From a checkpoint of a small transformer trained on Wikipedia.
Size: 11 layers, 12 heads of 64, vocabulary 32768.
Architecture: LayerNorm before each block, biases, attention and MLP in parallel.
Training: 1021M tokens, 7790 steps.
MLP neurons of a small language model. Each row is named by its layer, matrix (up: input weights) and neuron, and shows model dimensions 368-431. Each number is 50 + 15 x the weight over its row's rms, rounded and kept within 0 to 99.
After each neuron's rows, "fires after" lists the tokens most often just before its 100 highest values on Wikipedia text that the model never trained on; "fires on" lists the tokens most often at its 100 highest values on Wikipedia text that the model never trained on. A number after a token or word is its count.

L7.up1906:64 48 68 90 71 52 46 67 59 46 75 63 17 53 36 38 55 51 69 38 48 63 91 62 38 58 62 48 50 20 62 46 45 31 55 45 63 34 54 48 43 67 30 41 32 64 63 55 72 43 57 23 53 46 54 53 14 49 36 41 15 22 51 31
fires after: " |" 38, " " 33, "0" 10, "3" 10, "1" 4
fires on: " " 37, "3" 14, " |" 13, "1" 8, "4" 7, "5" 4

L7.up1191:73 51 47 48 34 64 41 40 46 26 47 35 72 74 53 55 68 47 64 62 60 53 56 12 46 72 35 36 42 43 41 64 39 51 65 50 59 62 55 44 62 59 66 45 47 32 27 51 43 52 31 73 61 39 47 51 70 71 35 64 58 54 37 60
fires after: "0" 28, "6" 16, "3" 13, "4" 8, "1" 8
fires on: " |" 19, "9" 14, "th" 11, "." 10, "-" 5, "6" 4

L7.up2365:50 52 22 90 39 67 08 50 65 38 75 72 26 66 56 58 64 16 30 70 51 66 68 27 29 26 54 38 59 21 57 60 46 55 54 50 45 69 63 58 49 46 53 52 42 32 66 29 59 65 35 47 43 43 56 48 49 33 52 67 44 32 53 51
fires after: "1" 67, "0" 20, " |" 4
fires on: " |" 39, "9" 16, "," 9, "7" 7, "1" 6, "6" 5

L7.up102:75 42 42 55 38 72 49 57 61 52 48 56 42 73 11 54 40 45 70 59 56 76 46 40 63 41 31 52 60 50 61 38 68 42 32 69 63 54 32 61 68 56 66 48 45 51 39 61 26 51 58 75 62 76 49 42 55 39 31 48 46 45 57 55
fires after: "2" 47, " " 23, " L" 5
fires on: "0" 48, "1" 24, "." 10, " " 5

L7.up2174:63 59 51 83 40 67 58 48 22 54 67 77 61 35 35 35 70 83 18 29 43 56 73 28 38 61 83 55 44 49 16 50 28 40 38 61 58 29 68 48 38 53 59 61 57 63 47 71 34 36 60 54 40 81 61 35 29 37 54 51 45 36 36 63
fires after: " " 35, " —" 10, " -" 8, " |" 7
fires on: " |" 35, "1" 31, "2" 6, " " 6

L7.up537:57 31 52 75 51 61 38 59 38 61 53 65 45 54 74 42 70 32 56 30 49 20 41 28 82 52 63 46 57 47 61 39 43 20 15 52 36 38 51 67 27 38 82 79 43 59 55 41 68 55 45 64 57 63 59 30 08 65 42 29 51 35 50 42
fires after: " " 33, " (" 20, " January" 6
fires on: "2" 36, " " 28, "1" 19

L7.up1843:35 49 54 59 51 64 46 87 43 60 77 54 23 58 19 35 42 19 46 70 43 81 60 29 47 83 48 48 53 47 38 33 35 69 72 14 44 38 33 44 67 30 41 45 63 78 84 55 55 42 26 67 44 50 38 60 53 62 63 53 31 63 26 49
fires after: " " 25, " |" 17, "0" 12, "1" 12, "2" 9, "4" 4
fires on: " |" 32, "0" 21, " " 18, "1" 5, " August" 4

L7.up2393:67 26 40 63 64 61 12 59 18 23 37 31 60 36 51 37 42 43 66 16 47 36 47 55 70 56 60 52 61 44 54 37 44 50 52 45 52 43 51 49 75 55 41 55 37 46 38 65 56 40 50 70 43 77 35 70 69 27 42 37 57 60 39 46
fires after: "," 60, " the" 6
fires on: " as" 29, " with" 10, " before" 9, " time" 5, " announced" 4

L7.up1246:62 38 61 57 42 44 36 33 44 36 37 34 75 37 33 37 57 35 69 45 38 55 54 60 45 33 45 30 30 52 36 46 50 78 47 65 46 67 63 50 22 50 56 63 40 44 64 64 60 41 52 82 55 56 57 70 58 33 71 33 52 46 34 55
fires after: "1" 28, " University" 15, "3" 5, " Al" 5
fires on: "," 30, " of" 21, "-" 10, "–" 6, " and" 6, "9" 6

L7.up18:33 43 52 51 79 55 26 66 58 48 63 40 40 30 44 55 50 30 60 49 57 40 30 31 38 50 44 53 59 22 51 18 36 34 32 63 23 50 59 36 49 36 58 99 31 60 58 48 39 60 56 74 51 42 52 36 27 64 33 21 47 65 73 40
fires after: " " 62, " the" 10, " in" 4
fires on: "1" 63, " " 25

L7.up1268:56 37 50 82 46 48 58 55 41 31 64 71 60 67 41 68 43 52 30 55 73 28 46 40 59 45 70 55 42 60 36 57 34 60 50 56 56 53 68 35 38 78 49 32 47 39 49 74 43 59 36 66 57 72 56 67 40 77 32 53 65 61 60 49
fires after: " |" 45, "irmed" 9, "\"" 7
fires on: " |\n" 38, " C" 8, " " 5, " —" 4

L7.up1712:39 70 64 71 59 47 46 77 42 36 56 51 14 79 43 61 58 36 40 70 46 43 66 24 43 40 65 48 60 42 38 33 56 41 67 49 50 33 57 49 35 16 68 30 63 32 71 57 48 56 48 49 47 45 40 63 10 54 40 57 23 61 46 43
fires after: " |" 39, "%" 16, "0" 15, "4" 5, "1" 5
fires on: " " 38, " |" 36, " |\n" 9, " of" 8

L7.up1145:50 22 23 41 43 37 65 45 45 39 40 41 59 55 51 69 42 57 36 43 40 28 50 62 65 41 58 49 48 42 41 51 49 62 50 62 81 60 82 39 41 56 40 13 70 15 39 35 37 44 49 69 53 83 45 35 50 56 61 47 64 54 49 47
fires after: " |" 46, " —" 10, " aff" 9, " " 8, "0" 4, "1" 4
fires on: " " 26, " |" 21, " —" 10, "irmed" 9, " |\n" 6

L7.up2029:59 30 53 46 75 71 39 32 38 53 61 57 54 53 51 65 47 51 79 38 47 57 53 54 49 62 46 68 58 50 48 49 50 44 54 25 64 38 62 26 55 40 59 62 16 42 94 33 38 65 94 67 46 55 73 30 53 56 68 30 35 57 30 66
fires after: " " 47, " (" 9, "M" 5, " a" 4, " T" 4
fires on: "2" 24, "3" 21, "l" 11, "–" 4

L7.up261:58 59 29 20 42 59 30 44 45 71 29 58 60 43 67 58 41 60 52 59 58 74 32 46 47 44 55 24 51 46 44 67 54 45 38 75 44 26 72 55 62 60 50 41 56 58 50 42 56 67 43 41 52 58 31 37 55 56 59 71 57 33 60 48
fires after: "0" 24, "1" 19, "ory" 5, " sc" 5, " Camp" 5
fires on: "0" 19, "1" 14, "3" 8, " F" 5, " Parks" 5, "ir" 4

L7.up1193:44 55 32 78 25 49 39 33 43 44 43 46 50 33 37 68 53 60 51 59 71 50 55 27 58 42 47 21 41 40 60 39 72 65 43 51 46 49 31 65 50 53 58 40 48 28 72 39 25 53 34 48 74 61 57 57 27 39 56 87 43 41 42 48
fires after: "1" 51, "2" 9, "0" 5, " track" 5, "4" 4
fires on: "5" 15, "2" 13, "9" 10, "6" 9, "8" 7, " and" 6

L7.up2549:51 62 43 46 58 51 41 37 51 26 26 54 52 76 63 47 59 39 41 52 49 56 30 24 70 53 31 55 55 55 66 28 72 12 14 65 80 38 60 50 26 53 59 36 53 31 66 14 40 37 17 60 55 50 57 50 51 54 63 52 72 68 59 54
fires after: " " 40, "–" 27, " (" 7, "-" 5
fires on: "1" 68, "2" 11

L7.up2537:31 40 43 15 67 47 33 61 45 36 27 23 54 55 45 52 67 59 45 60 50 46 18 63 46 57 54 57 62 00 87 55 52 38 50 48 78 24 39 76 47 47 34 41 38 55 67 26 58 47 55 33 48 15 51 47 46 34 61 48 32 79 25 62
fires after: " " 51
fires on: "1" 16, "3" 11, "2" 11, "7" 7, " " 7, " was" 6

L7.up673:53 44 75 48 60 62 34 72 23 40 55 53 04 23 79 34 41 32 75 55 38 55 27 27 67 65 39 65 61 21 18 52 65 45 35 63 42 76 41 39 45 44 38 49 44 47 53 55 36 57 60 70 64 62 66 35 57 68 64 21 44 47 64 55
fires after: " " 43, " (" 22
fires on: "1" 67

L7.up2045:38 24 42 58 49 58 48 50 68 55 54 52 48 49 45 53 54 41 70 81 50 48 36 54 41 42 99 44 57 59 42 67 61 48 42 59 53 40 47 28 54 45 41 28 30 30 65 48 78 52 50 41 57 47 65 35 47 51 44 73 46 47 56 61
fires after: " " 38, " (" 17, "first" 4
fires on: "1" 26, "2" 20, " and" 6, " |" 5, " two" 4, " in" 4

L7.up1798:50 61 18 34 38 35 47 60 47 64 61 52 46 60 47 48 47 33 43 45 71 89 37 35 39 52 57 62 64 81 62 64 45 33 42 53 43 42 41 54 37 74 51 56 49 54 71 49 58 38 80 76 77 52 48 40 65 50 29 50 68 52 44 55
fires after: "1" 39, "8" 19, "0" 8, "9" 7, "6" 5, "3" 4
fires on: "7" 29, "9" 26, "6" 12, "8" 8, "0" 6, " Casino" 4

L7.up929:29 30 71 27 68 60 41 80 62 58 45 59 37 38 71 62 58 45 67 47 65 23 32 41 54 99 39 54 45 28 34 33 47 50 47 69 38 47 70 43 47 36 60 77 54 39 79 62 48 58 40 66 23 55 57 41 65 36 35 23 43 64 65 54
fires after: " " 53
fires on: "1" 55, " to" 4

L7.up2007:62 58 42 72 69 43 27 49 46 37 83 51 36 50 46 56 54 45 66 78 43 52 37 52 75 70 19 49 43 54 66 48 66 50 48 86 69 16 75 37 33 45 47 84 67 49 69 31 26 57 46 47 50 52 53 32 39 63 73 64 27 53 51 57
fires after: " " 68, " Is" 6
fires on: "2" 20, "4" 15, " |" 9, "5" 8, "ot" 7, "6" 7

L7.up2048:30 44 26 64 41 79 38 39 25 41 57 63 52 52 76 19 67 41 54 45 50 34 36 51 54 32 61 54 89 60 78 08 49 42 20 55 62 41 49 37 62 68 22 50 22 53 48 22 33 61 58 74 55 40 83 50 79 39 56 54 40 54 40 45
fires after: "–" 34, " " 18, "2" 12, "-" 5, "0" 4
fires on: "2" 58, "0" 9, " within" 4, " of" 4

L7.up1469:66 30 41 69 42 28 49 41 38 42 68 57 60 47 43 62 39 67 30 41 52 37 73 61 81 43 55 57 33 65 44 56 34 56 48 40 37 67 72 17 54 62 38 62 28 24 35 70 43 67 44 58 61 90 61 47 22 70 38 47 48 29 45 40
fires after: " " 43, " |" 9, "4" 7, "2" 6, "3" 5
fires on: " |\n" 46, "1" 13, " " 8, "0" 6, ":" 5

L7.up1743:50 41 64 67 61 29 62 54 31 31 72 47 34 56 56 73 31 74 33 54 67 18 67 42 60 42 76 69 60 44 25 67 42 52 51 59 50 45 67 28 55 40 45 41 51 36 56 59 64 38 47 41 50 59 50 43 34 74 43 64 59 61 44 44
fires after: " |" 29, "%" 17, "3" 5, "8" 5, "\"" 5, "kg" 4
fires on: " |\n" 47, " " 16, " |" 11, " —" 6, "0" 4, " −" 4

L7.up1072:52 28 50 32 52 59 63 44 27 57 40 35 68 69 66 35 43 54 47 48 47 42 57 35 47 61 55 66 33 63 47 57 46 45 36 54 55 67 55 70 56 24 71 42 56 41 27 45 28 75 59 61 52 56 40 33 38 30 60 21 63 39 65 46
fires after: " " 36, " January" 9, " May" 5
fires on: "2" 19, "1" 17, " " 17, "'s" 9, " to" 6, " It" 4

L7.up1958:50 54 45 59 71 60 45 51 57 59 40 75 69 64 41 65 48 19 54 41 79 56 36 33 26 60 50 48 85 32 68 61 62 22 26 42 86 68 34 61 43 14 45 57 50 52 59 39 44 43 51 40 31 59 39 44 29 23 35 44 32 55 25 55
fires after: " " 56, " In" 7
fires on: "2" 56, " made" 6

L7.up1009:33 55 34 85 59 66 49 49 46 30 70 62 36 62 59 29 92 18 84 39 36 50 52 61 11 44 28 51 53 34 70 59 38 42 44 74 70 54 51 31 62 32 39 25 40 42 50 65 56 40 64 60 34 59 52 50 53 48 18 74 55 50 43 58
fires after: " " 73, "–" 7
fires on: "2" 81, " of" 7